config.toml
n_kv_head = 9
norm = "layernorm"
norm_eps = 1e-06
tie_embeddings = true
lr_head = 0.00562
schedule = "wsd"
decay_fraction = 0.563
MLP neurons of a small language model. Each row is named by its layer, matrix (up: input weights) and neuron, and shows model dimensions 0-191. Each number is 128 + 24 x the weight over its row's rms, rounded and kept within 0 to 255. Numbers have three digits each.
A block is one neuron, or neurons of one layer that tend to fire together. Before each block is what it responds to, as a language model described it from the Wikipedia text at the highest values.

Description: Word-completing pieces
L6.up292:150134106118106174162166122131147123114074108153128138137138121109170117145121131124136142143118136135160158174110124106144129140115103106085167116129140097125127142165123110113100145115106139085099088126092115098134124119095135143089138123128097155145129119125127151129098102106111103127156099144120110125144134121138135158128142137115111152075091157110134137116120123116148084115159107152150133115093122136153125170166156122127126142135132132121122102109141103142165111129142121180105117132135144090104129151114102125091172139090119140139137156146081132098156156084142136121
L6.up485:104134126138122152102151120102100112116131106136083146144136141177126118185119135148130121140181110164114116157095092131134102119144128155145139109146066142079140104129117095113139103128164157134135142141081130149129134121088123154137126143150133092082140155091149131105160132106105127117127109147144107135149128084098144157103120124102135154131113156108154125111115088104124128116112156179097089168144110129134130133153147101153147097121128179089100120080110145138095176120146128159081130149115140152202113116131140172162141109153114125162129138100158160111141107135142143140
L6.up917:133134116114177165154157084155105088117137098135125140101113113139113159160055139086133098140117079130090128162146125148145115125117185160131111081161160116175129127112119118136087157107142140166155145147109139153133124139103106120154140152110113118182139128142093143104173150104150142076145126123107141112114080126115119125143122175068136142114128103089113125131131127123165111131083126112128172117196135122138133095162106112134105119133144110081112098122116096145131133134145159183119144124175117129111104132118165137100116144125136163127125113163141174092143091077135101109
L6.up1257:131138122116087111153089104123102137097190141111133187108131189123089102165136106170082088159140106138110120125132137120120176127079137132134131168135142184104162153132119082120116121133081131166185113140074138129150121148095079173147114057126139121147139161106129129144114105112154118107119105147128051130112120142078107114072139138137117105128116160105143158103127145145096140106150084150102108144109156127114166118201084156112142102141138175164083105147122148096145115090123119144116108145132143136135132110135122146115130100141122142125126158130097131158077146085158131119

Description: Verb-phrase final pieces
L7.up16:116150175115064093108162117107121148133145144139133172117158163113107158143132108142142085100180104111129103169121134151121088130112121109082148124129076122125178080131120149141124123107113125153135113103124106132086147109114139182133144110123062124119119128120137137150141129118150107114111105130091160119123138149107123098127124084109097134118147192153128119092078132086103155125125144098104128125150150111168134146114085118165105136124123107115151139164129133118113059113109099105107168125158113121135179148172147120142090173171146140148135124107177145135134166151148158115
L7.up179:083112118136106154144167130150105146147136144138123113112109109127145109134132106084145122126135100118111159108164106097111150132109096147113098086167105122124093140126126149141131152132135135124146105129158153161148173104161153147159111142142152150125133145164109160126113167129136109149125091104109133088138107197127103118131068142164145095097120144099101100164130100068107179134133141141138116135122200145116099158116114132139115138093127163152119095110136127139143134171154159093141095101115127132104155119121101154119118131146116123080149113134127132123137136136146109073
L7.up595:158128107112165111129108099119110146094127124127121120095138128101103130101116141131123078101160102113060155135137120103111114103129137102125137116160097137102117123149130147135089136152072100157183172095127121148171141148115128114137124120115097172120139134122103104138149148137170111115144161101102101100094136148118121113123136116137128103096162170137133152131116128160102141123131143097114152122102122111144122095114086138114104087121116122115115131117115164168148113131091147112054127129154153136100112143159093108082110126119134090128172152124101142159130148139162163158
L7.up764:149181099096152155099142085107138143122156132130123086096105090130116186091113132100134149152150133132124141126123082118145136124167159161141142117131130138115121078134148104161086141116128161097100082108069129132176130118104123118135124119124112157119185101120140163101131132105129153119124090105141132129115123096157143139154126111123144106139133147130123131168149106124131129118126126110108117099140152063148117115150149123116104109149158155155158178128107111088114096125129178114115160123147139110109135127130129169119159130133179087122112136140129100185137151119192120081
L7.up818:153149119107133138106141143121133147093104126138123123131145117123146118135123126129084128141125102138162154156094110107131147127175128139142111126108139159123092161076155139126083133102099122149105071118118111150113140110141099155089132079121110182129112132113095159082087109101085126111124128071101140136158102124130119130092158093090127131139130142112135133155149142164136129137138109107116096135094150135142138180147124136122086169109157124078132127106180087111127085089112150130134159105163166107087099147112152175105130115140130103080123134095128157149123122150122102094
L7.up1124:156199091146151138173135099111140130136142140146130134114113098137098148121113144134136125166111144136098145139137148139170119115176103155163156144128107141135102105144119068131101131075110111183112085124117137152153144103098114140143171159146097140089139087119130148155149143128068120082124097094149138093120096105108120135118147172109136121095113123127118144169099131131122143110118138106110135105153118119138125172141155114124104148172130107131181160082141099117120136110099091145121106158161133119137125144127118150092117138105144111105083115150135117146153109154168164137
L7.up1415:145133130173137105136156123122172110131145132161159139089135113141131123114097169092082112155086138134098132161131098151135136124126164131128156095112123123102106111140136120134122134119121156147144104106147083149125092107125153091129128141070097118116111154104121127136146106134162104156135127071136101112090078138148129155124116121121105166140120147116128077147121132185154101102136117155132103153127115130133157167100136161131106181168111120128136113179099118138112125098148082118088108159123153092153092135113149102119142134116121121157141089184128126126120151144178094148
L7.up1680:110146118163101085124154086119100162163136097145093137123124092163124143139164114111099095068089111121118104125138122093165104165141158107132145117133109128082146117121121107107112124138118137129123132131114141146155106184081084128108114116163141112150147097148094142161163135144125175109107115129137122165100120133116105124125132182117151131151153174145134132127093135127079148144159140130111139178100121139122103113105117140171059088102108127117127109142133122090162112129102155103111119135117105110090119117131128161126108104137122103092120111121129135103119100117130178089

Description: Mid-word verb stems
L4.up246:136106147117128180156158116146115099083129121123108132139109074139119141125123103116091151131105158086131153125133162159165136094123116176147146109153149147168112149167160135123137127123120154141134113121127145147121107072132104128136155148144152118146150127149127134135154092119146106098116110139129142131103112104107129112152107139120119097116097110103131145153141124106133089131120110121108109158107161095132108141168126143151134105106139106135117185174073130105108137167111148124098132175120147100118159144126130132179163099160119152129144128164126134110137157128157104116
L4.up687:163095132146144154160131116153102071136098115151142091111138156114118128126122143131082135152119127100136154139147135141108138129157135156152146116142162083119112149111091121087117103129134115139188118160132135107104145056125114147148143166120121116144164135136133159110135082122152171132116089089150133060131105124141129142115174135149133125112119095131152118160140135131147150104105153153110119133138127158103104113112150119147110116102080151145098149167142135103129124121112186176143135138123175089079094157103137155130156132137095096125129092106120153108144083159133075087

Description: Multiword-connective first words
L7.up617:130179085123095150147098116107138160094164144100140105144139095179082132143042125128079125104100120119103092142144110106128154163138091145099155113124107165157121154130164076150117132142092159176198129154103109128088093121130074113149156129116105144095083141127142119078141139124181094104079135091094098082109110115110139121139104103156160136152142154121151204116122173137123141128087144112117147093065098116146173120146119129127173101122174154161089144156143115159156110115097118127070100145137114098132134149123138123131124111106114111154195150155139095139102138122132102122
L7.up648:089142162123140148157168103158096111105095130126112140139114149175077111131129120130136126073149156085147144141141083084141136122124104112111161120143105099146147125141139122165109136174143102124122157118084140133133154139161073082126103144121117102111134134108090142149129108099100116131123123116150125057111105111155133156157128192125075113137141120123097168138102160124141126144094137155128133137099101141144144152151103090152080153123078116130127085145120118142128151112114153153144098115114122153147163144166141132106135185131082134088125142146177125131127142110158128127
L7.up733:121160132129104115171167125122135111155142129141161105118143129139124110145145143134103119132113137119117101132092115158113104091110115134092177108110098120098135125147116123142112143163116157123136122134095092150123143121104095140138138121103114138186147132109118123132159136123073127147107116097142130105143124124131121119129155124124108152152125146159144160125139127166109145115139128104128116141152148103149124136131138124141095141139085103123130091155132110151176142103123111116104129128151154144133152173143126107146150149123084144089122143169164099136087094119160125077
L7.up807:100158114101107108129168151150139141120164112124118121166155119180095144154104116170125132126127114100154123153097119131142132144133147160133158119111152132126131067078155115086143131155170118130177127111138086119128097117116081113121140157162121125177132125133128098128113156116114140108109107133175122129131142128068117144156147160100154093129071116157114169135133174119115146090131172122133132102094125133128124127146099116133137071159102151147135088115118107113131118124073132097129125133135162141146138132155169116159115102141116147135110157140145111114142094123164140110
L7.up936:118130149119130155145129142136091132129114116128118147118098110132148160131137132138119090113164126135113134125112137155160076100091137123116111160118172177108151127110113150147114163109124140095152129127077080151082140111110113169131160120118089151147118178072172095132102103106129081118134108112193117130108120147130122156101083178100130134154140151137151148112147152136162118101131134105111138099102108150140119107143123170130130099142175093111126086101106148149169099116096171135143115099139131120166114130159121104068085107134143135137177176127145144138167091120141116146
L7.up1010:138102110125121163115117126128095128109126156154150140116137107080112136144122136153120109115153114180103118156111116117175154087126136130109103132119106124128146142128095158126115100107138148153148172160135141130120130140096123144138127131128143135172140128162130126134136098120111092130158131148148121114173125094137162108094152140142104094130130150121153145159148119130068118162135112157139138174106097162173157094169091173080189100136132124175111146134141083159090156090180151108139103115108142139131142122131146164147131129088134132147120132183111160155115117086143119141
L7.up1597:175113094149119175114121163107130086107157102141153138125108159166120119152094152114104090162126123134108129155117149111173162144154132086148127116103101167149164124146140144142134120113113136147129121151106134108100112146157096135155137163128111170136180106135148100119120121158081133157128096108150121123132113133105141112098130133119171096134135100140153153132124132108090148155155149154150133106118117181127129150153119166108144122151132116154125126073129124124158137126060132125148167095147108120127102109146122142146113064163100088137097159161130133128122100067147088115
L7.up1641:124135068145111140134157126128119149113134155151077114117144106134135138168100140158140135094121117137135141141127154159160088108111119121104145126124088160106123111137104101138134096163107106095122112133108109102138135148139138150085168154161107109157115121131153181096135130139173107121090107133099131135129091141161144131132120147163134118157114120145160125160095134091144121153118165133128090151118137126099080089141121144095122164153087134136183121157089124159148103093138082123153147114126104145114124126107165157122163139139148155137175145191110134095157134130116093107

Description: Preposition "in"
L4.up892:100138152176114132162173153153126150145152111104109145111110107136109192079134102142120147093189118104107129122111115137120154137122083116123118146144088124123164107110166106104170115147148099130165113138155161095088166117110119164122146148102115140120150131110113122117107141138141095137132107122099135094127143135093139140131116154093140114136122083130121127123135101163109107159117122095101140153141093152079173135134128158113119182129160138099150173152153095126103130116164103090114131091132143104120109120141107132124114147119091133136126147135120134142150129082102090135
L4.up1218:125093125088110140103162105123147163113151148150133104086126075123113130165117096118156137140153156117133116120122087138115118118165167125124105116106163145139133110147142143109104164142105093100154074118127137100127155182127133137094118178107088138169122123115115073145078144120149096130091171109140124136140152125114141116161124126174160161118140152144100114127106157105120131091120135141172100170103098155143108106140115166118139090121168131075110155094147111116140110132129150155096131125109104156113146135152081123110134146114138098106105163170133131153136150096197122128

Description: Passive past participles
L4.up12:081108111103182152123094127138180160110115137122150139132082141113089112118123094150129120140135202127137117153124126142110126098111166133151119192102117106134144105101123128123132116156140122142097118113095110119124128151152116113114166084115151169169165124126111133158116156164135083095173106145140106156169120159151082129136103097136107114140136108127120099103172134130105118125118110125069134132104111104147162103125115109137089101116099126162118108128122182099091145145111147136124164071138126156134109122095161128150128144136104198123152143162113117149121121125129122107
L4.up1203:142115141123171158130173078123149099137117139171118164134107141149094126129154111134159109089135106125113160155147157150148131120144174177168145178141110087151113087124147143150143090119120147160137135147167138147119142138106126120117154130084135160170157130103190125113112177128135156127145093135140116147134095124121081121160116127101140087111124133133145115150131164121159146120141183158116141119111112121125159103175143118135150108135121157174160129104120087122103133114117132142096144112163120091091100117130114115142105150154102089107083122142095151118115123144185076119

Description: Verb stem fragments
L7.up304:113140113110111146140103140120144118129104110121134147108134118145111122163120135127106117175130188126100103121113103107135134101103118121145154148146079119114127119107138143127091112147134119160159097110091150129126124123109094104151136101121106161119159144106089135105129115103110095122115127152135113139127160129152091121158135133163151110125084141135160140150072108130101131134107138124120125132165098147128143132115106166117112125125142126106108107142088133152140103107096132122101058136072174109123107063119130148103123120137093163116163077094056098146125129117143094124
L7.up315:122147134173096130127102117140145135154097123147088174141109102072082121120116146121092106117117161152118125119118120112119126104129141180121134143128146118137160106147184132078111124145099123097109089101129128163115147167121128110092111131151153119141130082068115123096105117128118118163148128144115134081084123139168071140132142129113129115138184151120109119157119093120105111103114161161127145127115106138108148135139138116122165098165143107143165107176113125132170121150095152134180075137130132121113142095122165078119142097129156147193132142125126109130179154150147118144
L7.up391:112095112119169134096155106147165087131132121141154090150109156141138154137142117149127122138145111127139156117094133133151136162135167112088065131141126117111163191129133114116090134135114158110122108131088146158139138108141090168075103162118167129123124096109172109161175117117092089116117130113107115124147154100124109115123131158144107112152102092107149141097073104135170151120135130092190107117134118099119144125121085104152097094143171174159121109158141156134095147128133130083132135099126108098136138132086119142100154171189148143132119154077106135138129107119121084112
L7.up517:116091120128174135144115116085137147103163125154150103109152120157128139105128110118150128132166141145140127151097147168103164143162135160128125097106134128106132101133133111145115154148121111149126123166141161166157136139153108177141119075124109170158133152126092120108139116120146136168134111115129171080114115124113161105141143115111075167132084124105108141135107170118120164141107139131148095138159122144182149103090115153138111145133137124121144131160099141071127088144160146123084126146120085136110167108125138189109155154098102065112123147112148183098147119114132095082
L7.up929:117126141141108160164092145161118100140142129159151151120119100119071122130120140151083195122133078145161118148146115090153124143090156104148142123118117120143126119164160132127154113109108122139167098148121119156111131129138137132145125147166090114145139124127111107115155109137118130098107110179113104105135092144071132171134137145092113144139103097141142134098131117105087134124118130137131140150110136173148155125082117168103121151103141076165123098170112107105150123120163163157097097124096151095163187101161141146087160134110137134065112114153141134091161119177122092114
L7.up962:096124178125137145133101101137136109113129107152136105165109146159136113157135152134105087118125087100113095158141104076123151079187133190117163174131108112129156142152141156127142165148086138169136103123136150144136112121103094174138108129126112118133154119147159142088139135114154083123113105116102143146139140153122081156123154139152123138097131068129102074150128071126122112127087169147151135167131116166162087151076092095121157111123137081134130123143132104157171145100086137103125134109155095064133129151141142128152146104154146117101141132122142120140161141147090172104
L7.up1297:107142134123112113162119155129130088152101134116135120121159159086098143130122134142103155117108114106133131126148081140095108129165158173080141196151103125173119139150135121112124130136129138126101139140076154181141166185132127134141085121144141105146151138141128106089096118093138128143128134100117093138112144071113125163188152131174119078109110134146124113129112151077113181144125123092135128139150144158120106152074086145127142118123124124106139155132131121142154168134143147120131141107120182104146131125129119100138122152159141160088125112105108120160123104144142070108
L7.up1550:125132151137104075128135125120136162138150147109117175165149134169083102153103104147092097113129127127117148089111172124119129128100151128132130082159119122158137165106140113135126129117106160103164116127123122178149165122081128136135142106091147096112156122119099090132100143128106162135121174131112162114108128137105096102112154125160168161124123112112121155174155085105124142136052123156109133125134136164124123153100121082085119106123154139113155108134090112114129149130093105125116100115102126084156146112155121095152117074160083151100103148139160196141130131128125148130

Description: Predicate end before complement
L6.up1463:114107113103165130116144057119145115114065157142102119103087129152114126136102123120119098146165142113134135133140131146157106124144134143112178135089131090170080125132118155148131145123095100163100087148119095175122097113074126133141140148154148125108145126096076123141096132071082137092141146091146115141145117147127081150110070080100135111082124121170137106168131125103142141132118147127136142133154105091146112184112141126130086159111088142159118156117142111144146139106119170132135150099164117105097113154124167135127135157114164126142139086158107169157144131144106110139
L6.up1626:117112125116137108102111131118151165138126160122112153115126131127120110113108126116147125131139122166166088133145078153174173103076161121136129147125151119121108134128126134157130120095102134148111135121188117126184076142121142139178063157120131124116118108046158179138125149091103072154143124093146130104122139160140061134102093128110156115136120136116130147125119083131102105099105129105077123127146104126150117120182117120108110100089128154108165122145135139131081129143097127083165152110144162105134182128107168106142126164127147160107139174117103138118142142163135162140
L6.up1627:127121078121142094134138075084158172076154108147127123115133110146127136124103150128094133112130152105184125166126126133165104126158172152149097122076120122117086124140109115147111124160151120130103121114138126137144120149105174090117144105157153093131124133132115095116129132158103133105123158125133104098132125106106105165134145139137080132132131124106151161126113159109114141115149136124119159130110151147125138133091113149127118111103106116125194186102101131068120153107113148135099121092121172122144147135115114169140147137135171109121092142165131154162154108140118167091
L6.up1691:154141102130137098101135121138173108140135129128085109087117172121146114114161145105169088167127160132120122132114093139150095124122124169106161116099068120127081068137146176126139160105129159124112136129151140115125110075072108150102183164167121084132145114107114146107111108119125150162136098119115116125095147144098128086133121108126148133089121139110113142180100120107163127133132096135115114152143093119141121153076101106146098127115140139135136154137124125165105131126077129094144135133124131134137125132147131143093114115117122111144142089145141138116126112075119116127

Description: Verb stems before inflection
L6.up667:103086124105130161143139100175125131153141101138136112109135040139166145138117126104150129084122153136120143113123171113094105116155140111153119121137176129153124095107167082108129135091132137130130140087182126178116143111095157154116161169122145135149149155105151163099165092125192138134146132134100136153129138121102097160150141171116130151102162118123130102129114129099139123152093139136160158120166126170145073084109117136148141126139122111157123127125148104138100155122119152124144113133118133129121150139154130162085150114104115118129105136137100106143127130130130140092
L6.up688:148078149166156153129128107113082119105128116115085114144158121171142122125141098129122087148105105114109136115127139175170156095128154101118148122131085108149127077175134123102114139103157156107136158153120159122142133122137127109133142094132115093119157120094139113106142095144128123120078125090133130153143112163133138148173129130111129129086145101168100120163185127143123129116126137138122130152172112153124138129102142138157128128076148150119108117145119118087107126129161135148152123079170168100126144139146163122129151089123133072133163113164163127099171138122123088091
L6.up1187:149142145109127108143146079144076100126139117165146142090137120119154121142108142113123121165127093148168150108220144121164115149123146186155114108137114096118090156130165132159127083104138141154180172162119176125133120100098130141133118145124118097107097135140140144116108110097164147106129138113118126142144059121129097096170162151115116123136137146113111165152121153128118120131099171159133106144145128173118116112118130115152144140101112127138105115133132074119127097147105108174108168120149114080099115147155156164105154093177141107114089101149136174136159077147120072133
L6.up1580:114113138132161182120136080136107125127112106119113119115163093175139146154119094124129112141126104089117156133152134137145153056111149175127139127164124114139094108163140139123131148136146117147153139153152170132149116098139124136136122122122123103108158122122112148107148100114168121114099115130111141114148089141116078137158137157098112141125135089109141104145166117124149154113106134135123133125182144159114097123101142101153104116051110123104108114155150111091127147155138151141143140112148171070124115184146147139125153110122142097151138128133140179131149129149143099099

Description: Numbers in statistics tables
L4.up1269:120123127191133161138164129156123135167103137132122137141165135098146090122124084121125122134125134141131114103126109128142145074090148117148130151149166119123108127132118169116133133138163102183125185084137128158139142100157145149163104088128189156113162108110096136164146089123098135122077113152111144136109123146118150158152144163147095118097110126146130201145099141110103135159172119140123124151077140132093081126182068149128139150158160147138148136106107123102101116120116129119138125105140155167116146127112092115193167140151171093134143109129157129129125164135136183140
L4.up1335:176162148092144166110157108133089128119103102126122123141145115133115107147153126116125122147131162139133125150167114148100150148130118121124127105118118102120156140169127134141136139114127128147116202144111126133170116142133135109159138097154149122150107135136123126161135076143125137118132106148135152112132170157121158059136135135129130139100150104150120110107132122085077118131108132152127086163145121113122097119154106145163133148157122116128126121096150129116100136124168159113138085125137130134104084132157136184131091105080146101110113075145104121173114169107129193094

Description: Table cell end tokens
L7.up154:122120160123125130100131111136149185122145144135124156149122138110125163137125119136147112095077139156119088101131132115129125133153118122133141105101124118114126143087128119193097136188114133129112117142125127176121096123081138142129168107155147114151128139120126175168139082160137126147150132088107121173137155167077128139128105105130101087146156174144133132130124130168157139148122116141118109129086131107075067167093153102134120108138107123129131155172140085115149117123115155114087104137120156093152105135153135143099148167113070138085129148183130141153147107125116152135
L7.up358:103133165123130092151135166145136175113118117132165162123128121139104167138091160138161122114068098128134119145095134104134147153116143089137134113104107151152142099091116175149122128152127147110112100133080124108106088117112093172106112104131110140143127123129160147137103176140133137132130152151129134098156105162121147119128153145105103134156104139120108123134159137170126128141075123131109136125140122166138135115129143136141154152119148108150174154174135154111132129086098153135116069112117138092159095051130090145140120119107148116137076150116123156162107102124103142120
L7.up1025:093150123134118120150166119136129135128122120163076145114121127129133162081117133144143113066139119156154134091149140094127137125126156129183111113138100138154179094124154166176102105137147124072091093113088143156086104090079136199155150114156113113134127143131156162124142103132186105137146128114137124121159166152140120102118132148122119120181140110151155114094122167164165125115128112108142124131099117111114133152111149137152102124142090131151097155171183117124101102163077169091130122069081128116131107123129161121156148123133111134125127110145137132133129104168097128138
L7.up1054:118137130116142126111141123139137127110086147072109128059161130064093134157151146093122094094090136143090137108109113147122116128153110098136112124172136159127128149084095119179098132126125127132095093153181105185105105112116094126141122118167102104147117143128163167159076125151078153129124126099111179096112132114120113089081090131137140133117136120178079149123153144146155127118139132101108112126116132088139130138128118113117107130123103127137137130137114099145128095125162124127092127136123111128137135141123139131128138126167142126110139127173153125101111139104142145127
L7.up1182:193113114130106143176136168146108124136094181138117156090119129134131117116108124149158067142128086136107110119140113144135076147156125154118171124137117108156152163170123135142127124140089095088140132151093093143123104126118135107141150130106133134148139148135140156120098154140131120130140138130133153121125139132135109129122156172109105123155089112174068128165115120131096098113124076160133120132096141120117097164132114150083151103138142135131125155145117100118122134135080089087091087109179164179100134086121137145105130097134115113157183107083113121131133107131136113138
L7.up1284:134108086120091151131130113158184141105105170139145101135120149124116131143121119163147128099112122137137122110112150116136123096119110146146122127100117134128136167119132122170140134117128173157123125128090139165077118109125137141131174113156108116117129140121126181171128109153159116113167159101124175164131137132112077111129154142119075071152109177108093136087112100153131114152147166121084095147084102093100149165153120134137117136128143104141130137168135109121130099128132133100103092137082151120128129124125138127086128162133135169080144203109160127142178142173163143106
L7.up1545:178109093124129140139131112147087114117112173142108087142158135134175105099141130137107138094160120128111099128132094083102081143105164084095095124135142123125141156151144161122149216128083117125154131116114158134115133126123134109109151139127090090122174147130143112136123133143110146114131134093162173145122156184126154095160127100113088095114119164102116158143126157091130159118122154152156122112092172118124100099133140118140126139121116129135141140145110113084112081109121146155110149154141119135096109173150172088109147130111115081111202121087198102135156144156152155119
L7.up1714:151142098088145157094074133108134141112189141139112118094059147131108101181118161106142127107113149110106116150099130118098093126154164158091079104179150165119101164089141143116121091151151098141115142143122133133126126126113119132087125114120129132169096093137179153093086122145108112112154133110130108136108135135109147119144121117072102077146150120125157139124085113137157130142143117146153136130111089121159121153148145128135113117140141110159132157159110113111116152132146085159124133111164144124140093129175135150191158089104122097085109137114091120124161122088128124098

Description: Numeric digit chunks
L6.up155:209140105152139139162141095160111106129105146150100120116150083127149149097161103161172160145103094109115126163131089155143120169145134142137129093131111105191139140119127128128121153116099131122107122103160151167118142147141170111142134153142152186079115149158138076113112115077132096114109154137144164142121144100144115130153159151114057133126176117167077136121130122120154133129103150158150112105129108142113139119155130161200146090114144162144158130154083187151080166108145099164095110088130097148126122110169128140086122143125133146099125128128078132112105172111114119155
L6.up299:134141099152099157143167138138114123098089137164133131087135095098113137158147069143197128116109067100154093145101111133131161125123137118120129120114176152153151135110151165121140155129129114064145117177084135103159127111141145137111149171094135105084144111126139125110152141143115138168152129095128131140129161111175133064122120130080108108147148147145102096148153091122125122089131151106179119123115127114146084143129150116151172139172143158154143127130092150134138154098103138111121088129105161118110120117112137189099148122150112109111124158098113140138137119119151164118
L6.up393:137143106121128103149174121144130114148111117134131106159156109104061101117162132130124109102173081112137143132159143109155113143143129088148145138119147134136145182127127109165120107165129130082134120136112136160107092110096146089096066144104110134116131139118131130176143107156127110118127120086136121133161146087151122164115124132106097092100125144098107123136150147123107105124117117160199118156134141169123117136137163153113116143157150155145162132143107160132131148152140201136137150127097122109147127125137115184123164125121108099144136125116121140090097149123145104102
L6.up482:127141087152124180146128094122096104125106167121148111127110146095132158121104106140101157125138112097109160181156116102186098155120130122097148141092076140135132185112111145134138124070156107090160105131112091143154096104153118113147145136125122090112149104136161081145150136133132138098163145125168130145082128110156124122131120071162118091177158141170116088098102099111152121068081179145147133100114130190139107116154137110157135135144140156115121105134120097102153179069125094142151133088144155102112105097156097166149115117100153075097150159094128140127121118125144105104